{"num_hidden_layers": 25, "hidden_size": 384, "num_attention_heads": 3, "hidden_act": "geglu", "norm": "rmsnorm", "norm_place": "pre", "rope_theta": 1110.0, "init_std_o": 0.0, "lr_head": 0.0057, "max_grad_norm": 1.0, "warmup_steps": 200, "final_lr_fraction": 0.0, "batch_tokens": 32768, "train_tokens": 360300000, "max_steps": 10996}
MLP neurons of a small language model. Each row is named by its layer, matrix (gate and up: input weights) and neuron, and shows model dimensions 32-95. Each number is 128 + 32 x the weight over its row's rms, rounded and kept within 0 to 255. A neuron's up and down rows have the sign that makes its largest values positive.
A block is one neuron, or neurons of one layer that tend to fire together. After each block is what it responds to, as a language model described it from the Wikipedia text at the highest values.

L20.gate612 [106 100 147 110  67  92 153 158 171 130  79 152 102 130 118 132 126  79 137 178 105 141 104 151 167 196 127 146 106 148 111 171 105 105  88 132 144 105 131 170 112 102 127 149 185 124 205  99 137 164 177 133  40 167 125 108  99 151 116 127 139 136 121 135]
L20.up612 [100 116 163 121 126  95 123 154 143  74  91 153 101 131 145 164 124  50 139 173 146 142  75 105 168 174  94 123 137 113 118 147 122  58 130 128 136 113 104 137 185 103 118 134 158 148 153 106 115 175  89 135 104  86  96 159  90 177 129 134 107 126 107  56]
Description: Compass-direction and place-description words in geography articles, such as eastern, Northwest, SW, east of, and commune, reservoir.

L20.gate680 [122 143 112 136  98  74 146 135 157 127 160  80 153 105 137  98 111 124 109 122 134 113 139 173 205 112  84  78 100 114 156 222 141  67  54 146 192 157 101 160 149 116 142 121 121  76 127 151 144 149 158 158 112 107 170  67 130 144  98  90 103 138 184 146]
L20.up680 [136 174 107 125 128 143  71 163 165  85 131 137 150 118 168 167 145 114 100 144 136 120 162 113 154 154  86 111  90 143 181 126 130 106  91 106 129 170 127 170  93 135  81 131  66  45 143 131 125 124 150  70 113 156 106  89 128 158  92  93  80  90  76 129]
Description: Modals, infinitival to, not and do-forms sitting right before a bare verb, e.g. will be compensated, proven to be, could be attributed.

L22.gate65 [110 113 138  68 112 137 175 162 101 129 117 133 117 154 161  98 192  71 166  68 133 172 142 157 118 141  80 174 106 113 164 141  89 156 172 192 118  93 165 149 110  75 199 132 153 211 167 147 139 135 105  99 132  96 131 148 134  93 174 130 142 106 135  90]
L22.up65 [169 109 130 147 158 172 174 123 189 140  93 113 202 129 111 171  56 175 179 126 130  84 119 171 145 137 104 167 136 171  83  89  96 141  83 108 107 148 172 107 133 102 101 143 128 163 142 148 178 125 142 163 152 136 129 166 151 116 137 106 155 127 197 147]
L22.gate93 [161 126 170 147 142 117 157 112 174  84 148  83  90 150 117 149 134  88 116 138 210  76 132 141  82 134 123  99  82 147 120 166 164 115  80  62  97 131 174 144 129  95 177 145 109 146 170 124 159 110 164 108 112 109 115 133  73  91 126  60 115 168 167  87]
L22.up93 [149 145 125 141 163 116  90 137  76 157 147  98 144 141 123 139 120 100  98 107 117 146 100  82 143 137  71 117 162  77  98 134 138 141 116  95  98  94 192 135 176 123 140 134 122 113  91 132 154 104  92 135 116 132  96 134 121 135  66  77 162 175  93 149]
L22.gate275 [129 147 110 112 153 127 148 144  80 152 105 103  87 128 112 120 124 150 129  93 154 112 109 123 112 164 153 111 114  56 102 180 128 163 150 154  93 187 100 121  92 181 193 163 119 147 168 144  93 124 142 129 134 120 146 107 132 138 128 148 150 165 147  79]
L22.up275 [115  93 127 148 130 102 107  97 159 122  92  46 120 109 131 113 124 129 130 160 145  66 124 127 126  92 148 118 149 116 180 105  90 167 159 152 137 181 137  90  91 192 138 144 118 151 121 181 111 134 151 130 155  95 160 113 146 136 127 119 105 103 115 169]
L22.gate302 [129 166 135 164 162 117 135 139 141 111 119 127  86 128 160 115  90 130 108  91 156 148 148 153  90 153  93 145  36 135 155 122 102 141 108 132 186 103 163 139 177 143 137 122 179 119  96 113 123 172 110  91 135 176 126  97 153 104 109 141 147  82 113  65]
L22.up302 [143  94 124 111 114 119 123 147  98 186 140  83 102 126 195  91  54 145 129 117 130 136 169  41 127 159 120 132 131 142  90 159  86 150 111 172 100  71 119 112 160  81 148  76 111 155 142 131 178 142  79  89 118 141 106 139  38 130 136 141 122 126 127 161]
L22.gate394 [107 137 142 148 135 144 175  84 202 130 165 119 179 114 154 186 119 156  98 120 129 136 100 162 140 186 128  87 178 123 160 169  94 110  89 120 132 163 123  97 104 143 143 140  88 139 133  91 188 129 135 113 118  99 110 183 141 126 121 146 142 103 129 170]
L22.up394 [168 104  86 179 166 105 110  49 128 103  92  78 123 152 106 143  60 134 145 102 167 149 133 110  97 134  99 148  95 108 130 132 184 101 183 139 131 167 143 118 123 182  88 183  45 134 127  66 101 147  56  92  55 139 129 123 147 107  86 175  89 134  89 125]
L22.gate478 [118 149 145 161 145 167 136 184 136 132  98 220 120 109 170 166  65  89 102 180  69 200 130 126  91 134 116 121  79 126  99 137 148 135 108 129  93 135 112 169 125 159 123 174 168 107 143 119 124 178 139 207 185 118 120 171 159  61 141 133 216  99 120 141]
L22.up478 [196 132 120 130 119 190 114 155 168 153  98 129 137 123 157 143 121 131  98 145  87 148 111 140 123  80 203 109 122 134 178 202  90 102 117  96  68  88 130 122 133  82 184 137 181 146 108 169 119  84  90 125 106 140 108 150  87 130 148 123 155 144 111 170]
L22.gate568 [131  97 165  94 162  81 160  82 133  94 118 108 172 129  88  90  52 159 123 130  86  89 140 107 101 110  80 208 138 108 154 127  58 167 112 131 146 105 162 143 137 168 136 167 139 165 124 143 145  97 155  94 147 126 148 155 174 143 169 156 105 138 104  83]
L22.up568 [142 153 175 150 190 182 147 152 166  97 137 119  70  92 166 144 169 124  84 115 125 114 149 144  55  91  35 197 127 123 164 121  61 166 136 104 150 144 165 131 122  99 190 109 166  92 171  97 116 193 169  94  99 118 133 130 156 136 157 119 105 141 174 104]
L22.gate593 [ 82  78 147 154 142  99 190 142 126 129 105 128  81 107  80  80  56 149 171 108 130 128  87 120 195 151 138 158 198 113 139 191 185 170 134 103 105 112 165 163 116 135 134 133 126 145  92 129 113 107 139  83 128 156 164 179 140  95 121  96 138   6 191  87]
L22.up593 [176 110 108 137  96  97 135  77 156 137 145 199 101 113 133 142 144 163 133 141 172 136 107 157  98 126 113 153 149  30 135 100 151 115 151 125  60  67 117 118 119 126 126 163 115 145  86 136 143 187  73 100 119 115 128  95 125 167 229 169 118 107 114 108]
Description: Closing equals-sign markup (==, ===, =) that ends Wikipedia section or article titles, e.g. ==Plot==, ===Singles===, = Iain Dowie =, plus bare infobox headers like Location.

L22.gate32 [117  88 128 102 121 133  77  97  97 158 119 162 138 122 121  98 107 139 121  98  98 101 152  90 117  84 164 111  81 150 131  93 106 134  98 148  78 105  97 111 123 160 130 131 190 103 168 140 143 139 119 142   9 159 149  90  94  99 152 126 130 114 103 121]
L22.up32 [207 138  77 120 110  96  95 110 147 126  84 156 130  73 164  91 128  87 138  96 126 103 126 134 180  85 107 160  83 112 139 113 103 142  89 154  97 141 105 130 191 156 117 102 149  96 108  88 125 112 116  91 139  92 105 190  73 107 155  78  95 188 158 179]
L22.gate97 [146 145 122 106 113 118 100 104 155  95 153 108 105 103 104 171 162 172 119 141 110 115 140 139 103 169 116  99 105  70  70  95 216 146 132 170 120  78 182 113 133 145 127  36 142 124 142 105 169 111 118 120 123 146 143 178 126  81 119 149 133 151 149 147]
L22.up97 [124  92 130 107  83 111 151  81 154 112  91 142  97  88  68 177 126 159 131 117  85 143 211 174  74 117  97 135  53 112 119 108 122  96 111 175 142 143 140 105 151 111  52 137 143 142  92 133 166 132 165  97 121 144 142 146 146 169 123 175 166 122 171 127]
L22.gate99 [ 95 100  60  94  79 140 110 132 160 145 120 105  74 103 145  97  96 112 136 137 132 147 159 134  99  93 121 129 157 131  99 156  97 120 166 148  98  89 103 101 146 157 129 135 187  98 130 140 177 129 130 166 143 113 112 133 121 114 129 174 112 173 158  87]
L22.up99 [100  56 147  83  58  94 186 110  89 161 125 135 159 103 164 145 137  96 159  90 141 134 115 210 175 146 128  89 141 152  95 161 152 123 194 144  79  92 121 165 194 129 135 102 227 106 111 110 132 122 164 174 152 146 137 101 167 147 134 188 113 120 130 140]
L22.gate106 [ 92 126 177 167 157  92 157 144 137  95 179  80 135 174 112 123 119 104 150 108 121 208 116 119 115 183 101 116 110 155 120 175 197 143 116 224 119 115  80 147 141 155 142 152 134  60 171 153 142 107  95  87 124 150  74 163 192  97 127 108 154 103 164  91]
L22.up106 [139 128 165 122 105  37  72 172 151 117 175 121 137 153 187 109 144 130 174  82 197  83 196 110 129 131 131 145 151  75 123 129  89 144 132 155 136 160 123 180 156 113 103 153  82 180 137 104 124 127 137  53 139 148 118 141 192 128 114 200  90 117 103 127]
L22.gate226 [112 116  61  84 149 139 153 147 151 152 155 180 151 199 125 166 115 149  93 152  85  83  97 109  78  89 136 136  63 174  53 152 104 202 152 133 142 139 104 143  83  86 120 174 142 127 140 134 113 163 131  79  97 107 125 112 110 176 148 145 130 117 136 102]
L22.up226 [104 138  62  91 126 158 127 121 171 182 130 119 131  83 112  78 131 128 153  92  81 110 141  89 121 119 139 140  91 108 109 152 139 129 105 151 133 165 119 125 168  82 134 173 107 100 111  96 160 110 154 166 189 163 123 111  83 120 101 180 167 122 183 128]
L22.gate300 [ 80 132 138 158 181 139 124 160 116 133 164  89 125 126 159 109  96  80  91 153 105 157 122 115  96 151 130  91 138 133 124 121 119 181  87 134 108 117 125  73 146 107  81  27  95  79 114  85 154 123 143  67 161  98 103 182 130 121 109  78 134 127 133 144]
L22.up300 [106 173  96 129 130  97  94 137 167  87 110 166 118 145  74 112  97 150 167 170  87 143 121 161 146 124 105  70  97 124 121 140 120 117 148 137 136 157 141  60 184 148 124 102 199  75 216 141 142  88 127  69  81 109 103 112 152 141  90 135 122 124 159 105]
L22.gate402 [ 73 123 117 120 114 133 112 131 101 110 184 143 127 171 172 123  88 177 185  69 118 144 161 119 232 129 145 153 114 149 140 155 127 161 106 119 170 112 165 101 137 123  85 133 156 135 127  80 167 111 130  83 150 164 123 129 102  98  69 134  98 132 154 128]
L22.up402 [100 100  96 135 137 137 136 127  84 114 206 149 113 125 182 137 116 129 127  96 102 168 165 136 179 152 176 157 121 139 103 166 130 117 109 113 136 141 136 112 167  96 111 169 186 133 199 135 138 167  87  87  83 128 129  74 103  53 134 149 105 109 141  81]
L22.gate713 [136 138 133  98 115 117 105 125 153  77 148 162 165 115 119 123 150  94 103 171 150 171 101  80 128 202 132 188 132  53 157 101 134  96 100 142 127  95 131 159 101 125 100 127 122 180 126 102 115 114 197 130 179 151 157 124  80  74 123 101 120 103 135 149]
L22.up713 [158 149 130 102 135  91 180 102 148  79 119 141 186  79  93 119 117 103 184  70 142 110  91 105 124 192 120 159  83  83 111 163 130  74 103 128  54  71 170 142 106 116 119 118  98 148 110  85 116 111 150 121 174 176 130 123 140 115  55 139 138 147 155 112]
Description: Function words that come right before a main verb, mostly infinitive to and auxiliaries like did, can, could, as in founded to serve, did not score.

L14.gate208 [ 96 151 151 123 105 112 134 111 155 100 117  71 108 120 190 172 171 126 126 142 183 144 121 102 139 122  83 126 137  82 127 123 153  55  85 157 166 121 119 143 117 172 148 130 148  95 123  89 128 128  98  87 160 139 120 135 184  84 178 131  92 116 126 114]
L14.up208 [126 190 159 104 150  64  86 182  58 131 117 115 157 138 113 158  64 113 144 192 166  81 152 170 149 111 100 123 153 139 136 152 170 173  88 190 196 146 116 125  75 142 156 104 121  61 143 160 139 144 158 146 110 106 160 117 136 161 131 186 158 115 119  89]
L14.gate264 [ 88 120 130  99 146 159 159 140  72 166 107 135  89 127 130 183  56 146  93 133 112 169 165 149 159 192 102 124 118 128 159 136 165  96 176  98 119 147 144 134 105 138 123 106  96  75 153 129 152 156  91 122 131 136 126 124 136 129 102  98 129 129 149 169]
L14.up264 [ 92 156 131 100 125 158 155  63 116 158  70 109 137 100 135 139  78 133 162 193 117 137 104 123 138 164  99 100 131  92 131 169 144  57  75 109 167 112  73 179  44  86 183  98 110 157 119 180 114 121 177  98 153 158 128 122 107 132 119  91 127 115 179 116]
L14.gate273 [134  93 173  99 111 117  70 114 146 143 151 135 123 122 112 117  79 174  98 179 166  97  86 193 165 107 111 194  97 147 143 101  67 110 163  93 157 113  92 173 117 102 129  91  91 117 195 100 144 154 125  94 107  91 140 120 111 131 172 169  91 178 123 160]
L14.up273 [107 180 182 110  68 145 137  94 144 103 156 120 117 154  89 168  95  86  88 145  94  88 147 132  99 137 153 136 182 144 121 204 163 198 136 127 150 139 156 162 103 121 118 101  85 187 160 107 139 119 123 157 191 109 150 129  83 150 188  69 151 161 122  99]
L14.gate427 [143 144  84 114 119  94 157 168  98 107 110 115 166 140 121 191 139 118 113 141 157 123 130 167 146 111  91 157 130 162 109 169 106 136 100 122 147 109 132 181 142 145 163 110 124  93 169 197 156 126 169 104  51 103 170 102 172 149  78  73 138  93 153 159]
L14.up427 [122 170 108 148 183 120  98 202  98 198 123 129 118 145  89 149 159 128  84  89 151 136 154 173 137  78 158 100 132 103 162 139 103 140 106 158  67 145 128 139 103 128 156 143 181  63 172 132 153  88 127  40  99 122 128  90 233 144  99  84 133 124 113 170]
L14.gate612 [123 187 116  90 170  78 128 117 147 143  98 149  97 165 130 141 148 161 132 150 130 124 151 102  96  79  89 123 152 185 130  72 194 168 117 132 115  76 108  86 120 118 120 141 122 149 151 188 122 162 196 131  72 180  99 139 133 150 110 100 112 118 156  32]
L14.up612 [145 152 101 167 174 120 147 139 127 153 193 182 153 126  63  94 136  95  81 171 160 214 137  86  82  98  58  93  94 157  89 121 152 120 112 150 141 122 140 112 173  97 152 136 121 106 134 145 177 104 120 113 122  98 124  67 108 111 111  53  81 136  59 129]
L14.gate620 [177 128 177 133 140 124 168 164 161 129 139 147 164 163  85  92 242 151 120 144 157 150 112 107 175 123  85 108 138 117 109 154  76 108 159 129 139 158 101  75 139 149 117 100 117 135 104 131  98 120 173 134 166 113 146 164 146 112 168 102 141 110 190 135]
L14.up620 [ 66 146 168  75 129 156 156  83 102 154 151 161 151 140 134 136 150 132 107  49 146 142  93 120 106 155 192  88  98 188 126  87 153 137 124 123 164 101 141 168 139 119 134 169  76 107 114  82 119  75 146 176  96 120 171  91 105 143 140 120  55  86 160 146]
L14.gate740 [ 54  86  99 118 110 159 221 150 180 142 198 136 126 177 164 133 189 169 133 167 158 130 151 119 152 162 125 147 123 122 156  95 150 122 128 200 149  98 125 150  68 128 155  84 125 123 132 167 161 163 152 107 132 135 153 109 121 102 119 111 153 173 143 160]
L14.up740 [158 126 129  97 145 134 141  88 162 139  57 115 120 105 132 159 136 181  70 141 131 152 123 180 134 103 100 129 124 132 111  61  75 179  49 164 144  88  55 112  83 118 171 177 121 129 105 153 132 197 138 108 139 112 136 117 127 111 172 111 172 141 144 135]
L14.gate766 [118 142 137 108 149 141 105 153  66 100 148  35  82 146 137  72 142 134 111 108 124 104 123 137 194  82 166 107 133 133 122 135 186 116  71  47 151 128 195 124 136 123 189 126 135 130 162 155 140 161  83 123 118 159 175  88 106 121 186 154 167 129 155 171]
L14.up766 [101 152 114 125 165 109 169 137 101 119 106  98  80 115 133 101 210 109 151 142 138  95 109 125 197 135 120  86 139 182  97 178 119 165 145 141 153  59 180 129 157  57 121  78 131 124 174 148 200 156 107  99 150  90 104 110 114 137 145 151 139 168 132 127]
Description: Function words that open a new clause or phrase: infinitive "to" after verbs (requested to, preparing to), "of" after quantifiers (one of, many of), and first-person "I" or "we" opening quoted speech or titles.

L14.gate62 [132 103 167 120 138 174 145 121 132 124 111 142  90 169 121 134 104 196  99 187 167 169 155 169 142  75 174 152 174  96  93 136 130 125 154 120  72 162  90 160 101 156 135 120 127  80 151 144 120 105 106 156 116 120 164 117 157  79 212 121 143 173 137 142]
L14.up62 [ 93  72 168 100 169 188 140  85 156  62 106 173 144 162  76 113 117 157 108 150 160 116 154 130 135 130 105  73 158 134 150 117 166  87 167 112  31 127 110 111 148 131  77 137  81  78 183  83 150 143 139  48  85  75 137 181 167 116 163 119  74 153 107 129]
L14.gate145 [107 144 179 164  90  98 133 141 112 180 107  85 124 137  86 112 165 125 153  71 146 130 183 123 150 163 104 125 102 122 130  84 175  61 144 116  80 113 149 161 117 165 147 158 105  87 145  71 109 140 124  90  75 171 162 134  82  97 118 133 126 132 103 140]
L14.up145 [123 100 128 108 106 151  90  96 111  96 126 135 104 206 121  50 106 122 117 110 161 138 140 151 154 180 145 130 144  77  96  89 114 188 153 126 142 165 132  98 136  34 113 157 113 147 171 144  85 164  79 187 123 101 174 130 145 190 125 134  96 105 118 157]
L14.gate159 [129 142 144 106 156  68 159  99  92 111  92 143 122  48 149 172  82 126 103 136 142  83 171 161 106 162 142 143 134 130 110 134 129 153 107 116 137 135 128 104 125 107  81 158 171  91 128 120 125 121 159 194 151 158 128 139  97  82 135 153  86 143  93 111]
L14.up159 [138 120  97 116 136 137 156 118 167 128 139 147 139 119 165 200  92 187 122  71 154  99 181 222 126 158 131 151  73  89 114 102 112 157 157 171 154 180 121  67  63 169 141 195 113 162 141 112 121 151  73 145 167 166 117 101 143 136 169  84 153 132 102 145]
L14.gate169 [159 107 140  90 131 127 147 119 101  93 129 137  81 102 176 116 117 159 138 164 151 127  87 169  68 172  83 124 128  87 161 122  76 111 103 152 103 159 117 131 111 148 116 136 176 167 158 165 136 141  45 112 178 151 172 120  90 137 154 110 129 129 112 104]
L14.up169 [153  43 154 164 102 106 161 130 167 135 160  62 155 113  64 109  74  74 163 119 102 133 108 185 146  99 130 139  80 119 159 170 131 128 106 107 156 106  76 125 103 142  99 148 186 158 130 133 113 156 143  83 168  67  90 155 110 129 137  97 151 217 180 119]
L14.gate386 [125 121 124 127 152 136 135 167  92  81 164 121 118 135  85 209 167 102 134  88 122 136 129 134 124 181 188  79 156  73 120 208  98 126 129 146 124 163 124 137 113 160 137 113 110  98 118 117 113 105 158 137 148 102  90 100  79 126 134  78  72  93 125  94]
L14.up386 [188 109 143 115 134  97 192  99 111 128 101 153  75 173 116 158 112 192 124 143 159 156 128 137 141 101  82 125 197 137 125 129 120 151 101  83 125 130 131  56 138 150 124 116 181 129 118  84 131  91 113 127 127 143 120  81 147 103 126 103 167 186 180 138]
L14.gate468 [102 120 149 141 118  69 125 144 174 153 140 102 149 144  59 165 102 102 159 149 137  89 115 123 206 145 127 108  79 109 210 135 144 166 109 164 108 204 137  75 106 186  92 112 161  98 154 239 119 100  85 172 111 130 120 162 104 165  91 149 191 143 145 124]
L14.up468 [120 135 114 139  80  93 142 104 129 133 102 104 132 134 172 170  69 134  89 188  56 200 130 153 212 157 121  81 103 128 154 150 146 128 134  60 154 140  95  72 141  84 150 194 167 109 100 139 164 147  65 139 147 103 112 180 112  63  66 106 195 112 110 126]
L14.gate481 [114 158 164 102 128  96 147 170 156 109  83 108 130 131 157  86 141  53 190 125  74 185 130 171  77 155 105 105 127 141 119 145 125 149 104 133 132 161 129 139 133  95  89 151 200 145 142  90 174 173  98 149  69 133  89 130 139  92 176  69 165 124 163 121]
L14.up481 [103  95 154 116  87  97 142  59 130 148 116  86 181  94 115 140 192 156 119 138 196  86 133 115 143 168 120 121 135  86  68 126 145  92 173 119 103 125  67  73  67 120 149 175  95 122 147  72  95 103 141 169 105 113 116 109 133 144  59  96 126  85 139  62]
L14.gate573 [ 78 108 164 134 140 135 130 190 154 114 147 134  47 172 181 137  85 202 114 177 147 111  62 141 150 137 106 126 102 176  78 136 140  84 168  83 163  87 119 177 132 123 180 123 232 135 116 174 108 166 116 126  78  72 137  90 156 179 142 146 111 136 107 152]
L14.up573 [ 85 162 105 147 139 158 206 108 195 168 116 167 122 169 138 135 160 109 167 114 136  59  94 166 172 121 142 115  49 114  92 141 164 101 179 154 160 106 117 100 121 141 148 177 155 126 144 142 129  88 128 160 107  79  88 156  80 182 132 141 149 162 116 122]
Description: Tokens in place and road description text, such as highway junction lists, infobox fields, section heads and coordinates: "Highways", "Transportation", "east of".

L22.gate54 [137 104  98  94  74 143 142 132 128 103 181 151 138 150  68  84 158 122 150  88 169 118 139 134 124 155 210 129 169 131 134 130 167 113 120 160 123  84  90 127  87 134 207 121 154 103 111  82 125 122 136 100 107 121 162 172  79 101 111  67 107  78 101  71]
L22.up54 [161  96 159 158 124 120 104 101 128 120 117 150 113 198 165 163 171 130 139 130 127 123 106 108 148 123 104 104 141 179 154 110 166 171 150 204 124 119 130  91 119 103 166 116 110 122 120 132 120 111  95 110  89 130 114 106 138 183  89  93 165 120 132 101]
L22.gate67 [131 118 190 114  65 107 119 169 170  63 160 133 119  94  83 139 142 149 156 168 166  95 156  90 144 188 129 143 111 125 188 103 147 116 123  63 167 115 116  69 146  88  74 143 123 111  89 146 157  93 115 159 138 106  92 121  32 159 158 185 163  62 124 118]
L22.up67 [ 76 168 154 106 100 172 169 107 130 117 123 154 101 151 105 148 160  81 163 113 159 155 165 125 142 179 126 101 114 119  79 158 139 175 108 191 141 132 148  89 133 172 144 105 149 153 118 149 168  88  66 168  80 127  89 138 100  94 109 179 119 147 136 126]
L22.gate69 [158 199 131  72 184 107 118 164 110  95 131 204 111 124 136 146  95 110 102 152 111 105 142 119 129  71 134  80  89 108  89  89  79 115 132 182 122 109  70 109  91 170 165 137 201 156 118  61 100 119 153  94 160 137 102 127 128 110 157 214 131 124 133  96]
L22.up69 [144 170 158 162 160 188  64  90 140 122 106 167 133 165 156 134 118 147 154 155  99 126 107 142 126 147  50 159 126 129 119 180 126 149 158 102 136 165  72 163 140 143 114 111 117  79  88 151  87  83 114 143 190 126 141 156 168 223 146 116 175 111  92 152]
L22.gate246 [ 96  34  98 136 134 104 144  87 104 148  75 130 111 138 130 139 109 113 135 163 117 119 106 144 137 158  67  90  69  70 163 181 132  89 122 139 120  82 111 137 133 107 145 169 143 146  86 118 133 164 125 107  76 110 186 131 142 141  86 160  95  72 100  87]
L22.up246 [135 139 161 144  59 128 147  88 126  84 120 120 146 158 132 186 167 154 168 108 162 114 143 163 124 141 117 100  89  85 150 130 150 150  96 158 126 122  93 172  80 129 148 132 107 162  65  75 119 183 144 137 128 142  63 136  96 192 152 110 163 141  69 119]
L22.gate386 [112  97 157 176 121 126 165  95  98 117 128 122 143 175 107 124 189 173 104  96  95 125 102 140 174 116 117 165 157 145 123 160 207 175 131 173  87  86  84 102 131  94 109 132 169 115 133 111  82 133 143 158 146 174 107  98  96 139 155  87 162  75 153 160]
L22.up386 [147 132 117 163 126 144 105 181 121 130 118 132 110 136 108 140 198 104 138 126 140 139 129 168 122 154 149 160 170 150  54 115 134 162  93 114 138 161  99 160 115 104 107 139 108 161  75  75 111  87 102 162 142  55 182 167 108 121 109 139 113 146 111 129]
L22.gate504 [123 138  60 103 174 191 167 167 120 145 136  57 108  75 144 143 127 102  64 190  96 141 122 161 133 137  85 139 107 160  76 142 158 172 153 132  99  94 159 149  86 149 178 108 106 119 100 207 141 168 118  87 195 131 168 117 100 107 120 105 132 124 101 123]
L22.up504 [ 38  68 125 108  97 118 136 182 115 171 110 140 120 157 123 180 133 152  84 139 139  88 128  91 119 142 131 134  95 104 111 121  61 111 186 107 129  78 131 100 183 154 131 122  68 131 140 145 132 138 109 135 103 181  67 148  89 193  93 126 132 155  63  73]
L22.gate669 [160 134 156 167  88 119 129  99  72 115 128  55 154 156 132 205 117 161 127 140 134 148 130  95 168 171 122 131 150 116 126 102 142 123 156  72 135 162 123  43 131 155 148  48 140  89 114 130 188 151  94 104  70 118 179  89 113  79  72 111 170 100 144 157]
L22.up669 [134 166 164 146  94 142 139 133 118 115 129 121 186 154  86 137 126 102 115 147 146  61 144 135 181 163 113 163 131  86 193 157 150 129 166 153 107 171 100 162 126 107  66  99 133 100 193 104 160 148  82 127  73 113 100 154 110 114 119 137 139 163 158 166]
L22.gate764 [ 92 111 154  86 141 115 147  98  91 117 125 211 140 122 236 162 130 173 154 132  99 203 147 134 151 140 134 150 173 153  97 178 107 129  58 106  88  80 129  99  85 148 116 132 169 149 139 171 139 106 103 135 174 133 141 149 140 120  86 135 140 139 126 113]
L22.up764 [ 85 171 127 111 136 116 124 122  67 103 108 172 128 111 196 112  93 139 142 127 108 209 144 134 151 127 120 130 112  96 154 128 108 168  90  96 125 166 105  94 114 164 130 112 194 144 198 128 154 140 117 125 141 177 163 148 124 129 149  99 151 111 105 138]
Description: Mid-word pieces of romanized Chinese and Japanese names (Xiangxi, Fujinami, Beijing), plus field labels in tables and infoboxes before a colon or pipe (Venue, Weight, Density).

L14.gate114 [105 117 122  71  89 114 189 127 159 162 121 128 147 106 131 154 125 100 114 146 175 124 103 137 153 117 131 111  73 129 128 145 101 146 114 136 141 149  93 130 144 168 126 157 119 101 187  97 134 167 106 115  79 127 151 102 145 193 133 113 125  94 181 157]
L14.up114 [ 83 139  38 100  96 135 144 135 159 120 106 139 158  82 147 201 102 113 141 142  88 142 132 194  77 129 115  76  77  88 115 104  99 105 118  91  99 106 115 162 129  88  76 180 145 214 145 113 197 118 123  75 114  93 121 138 169  97 176 103 146 109 170 110]
L14.gate424 [191 125 107 110 154 108 103 151 167 120  80 124 115 131 181 136 124 130 156 150 117  91 147 150  54 165 195 162 142 153  93 142 177  98 159 134 102 170 107  43 203  24  73 134  68 175 167 148  82 162 102 126 164 160 187 182 104 124 121 127 140 125 123 136]
L14.up424 [120 105  64 139  97 188 163 151 156 131 134 104 116 156 181 150  64 130 113 109 138 146  89 135 123 199 133 106 121  96  68  59 104 112 128 110 130 123 109 103 187  88 109 111 157 178 125 101 127  56 135 143  73 136 156  48 155  90  77 116 140  86 132 127]
L14.gate594 [ 66 173 112 159 122  73 118 120 152 117  87 102 143 127 148 125 134  97 156 134 145 101 137  40 101  85 176 154 117 133 116  95 138 122 108 175 126 134 164 148  84 112 127 132 145 139 167 144  60  91 129  46 154 133 100  82 146 116 131 123 106 105  98  64]
L14.up594 [108 176 168 107 204 116 105 111 122 163 132 153 221 121 160 135 137 215 153 121 136 125 137  86 100 124 128 104 178 166 129  74 187  98  84 122 149 139 106 106 107  99 162  73 107 151  77  92 106  90 212 146 155 109  98  96 124 156 135 152 100 128  84 129]
L14.gate608 [100 148 153 201 141  90 141 113  98 133 135 165 141 142 113 110 146 112 121  85 149  87 212  67  84 111 153 164 134  88 145 209 125  96 144 136 157 110 136  97 174 169  88 103 127 165 156  77 152  88  77 187 157  70 187 158 109  66  85  96 148 168 142 149]
L14.up608 [113 148 135 169 167 135  84 102 155 137 129  80 167  98  70 124 122 185 115 121 180 114  82 139  74 155  85  49 133 118 120 119 101 103  86 151 147  96 107  63 144 165 122 171 114  97 141 133 105 134  98 163 154 135 113 107  82  84 135 110 106 131  52 154]
L14.gate708 [144  93  38 139 164 134 160 124 137 146  97 191 163 170 105 118 173 111 112 113 132  88 127  80 175 153 113 129 104 189 113 178 132 127 105 168 128 125 109 136 170 142 136 176 138  81 117  86 185 132 116 165 110 153 158  92 125 148 161 144 147 124 138 158]
L14.up708 [141 105 102 179 216 110 190 197 162  92 112 142 124 120  59 152  87 128 187  60 129 145 144 154 109  99 102 152 197 115  98 170  62 162  88 226 151 110 105 157  86 105 153 173 189  93 127 122  89 176  87 121 109 122 151 140 151 136 138 140 131 150 121 122]
L14.gate724 [162 126 178 132 124  96 160 139 116 113 119  83 120 160 202 158  98 128 103 170 148  89 149 103 131 141 184 139  94 129 185 117  95 108 152 185 161 104 144 122 105 159 149 202 103 150 144 106 133 106 136 123 134 142  96 117 138 133 155 125 141  89  93 109]
L14.up724 [205  92 151 140 112  74 151 104  77 110 118 104 153 142 179 138 105 111 142  96 109 165 123 136 117 137 171 157 127  90  91 135 129 110 101 192 116 109 147 120 111 157  95 135  91 100 131 137 111 153 136  91 148  58 139 115 133 158 184 134 135 163  72 101]
L14.gate746 [127 111 141 126 151 127 112 140 113 114  91 113 123 122  90 113 118 135 150 179 130 130 104 119 171 107 180 141 100 110 145 128 143 110 163 164 119 145 174 122 153 141 161 158 102  59 170 102 110 128 108  90 135 134 197 112 119 149 169 120 108 130  71  88]
L14.up746 [136 133 161  99 123  89 137 106 130 150  93 181 159  94 138 164 114 153 111 125 130 102  82 142 147 105 106  46 106 206 103 137 116 123 138 152 134 129 119 142 101 155 139 146 113  58 157 102  65 114 106  49 105 119 141  97  83  72 128 108 105 126  63 104]
L14.gate750 [103 158  91 162 193 164 168 152  90 121 133  98 139 145 118 117  56 115 124 146 164 116  93 139 139 102 141  96  89 134 133 135 109  35 127 149 143 108 127  77  73 135 132 114 105  95 154 146  88 107 131 127  58  87 121 161 220  86 138 139 126 142 131 107]
L14.up750 [157 118 113 155 147 120 177 105 114  94 119 145 157  85 116 103  93 100 131 169 159 140 108 103 125 128 161 147 130 143 134 166 116 135 120 111  88 117 167  85 103 177 145 125 139 161 118 150 135 177 128 138 113 159  70 132 123 177 140  99 159 130 101 143]
Description: The closing ==, === or = that ends a Wikipedia section heading (e.g. ==History==, ===Second leg===, ==Track listing==), and sometimes a sentence-ending period.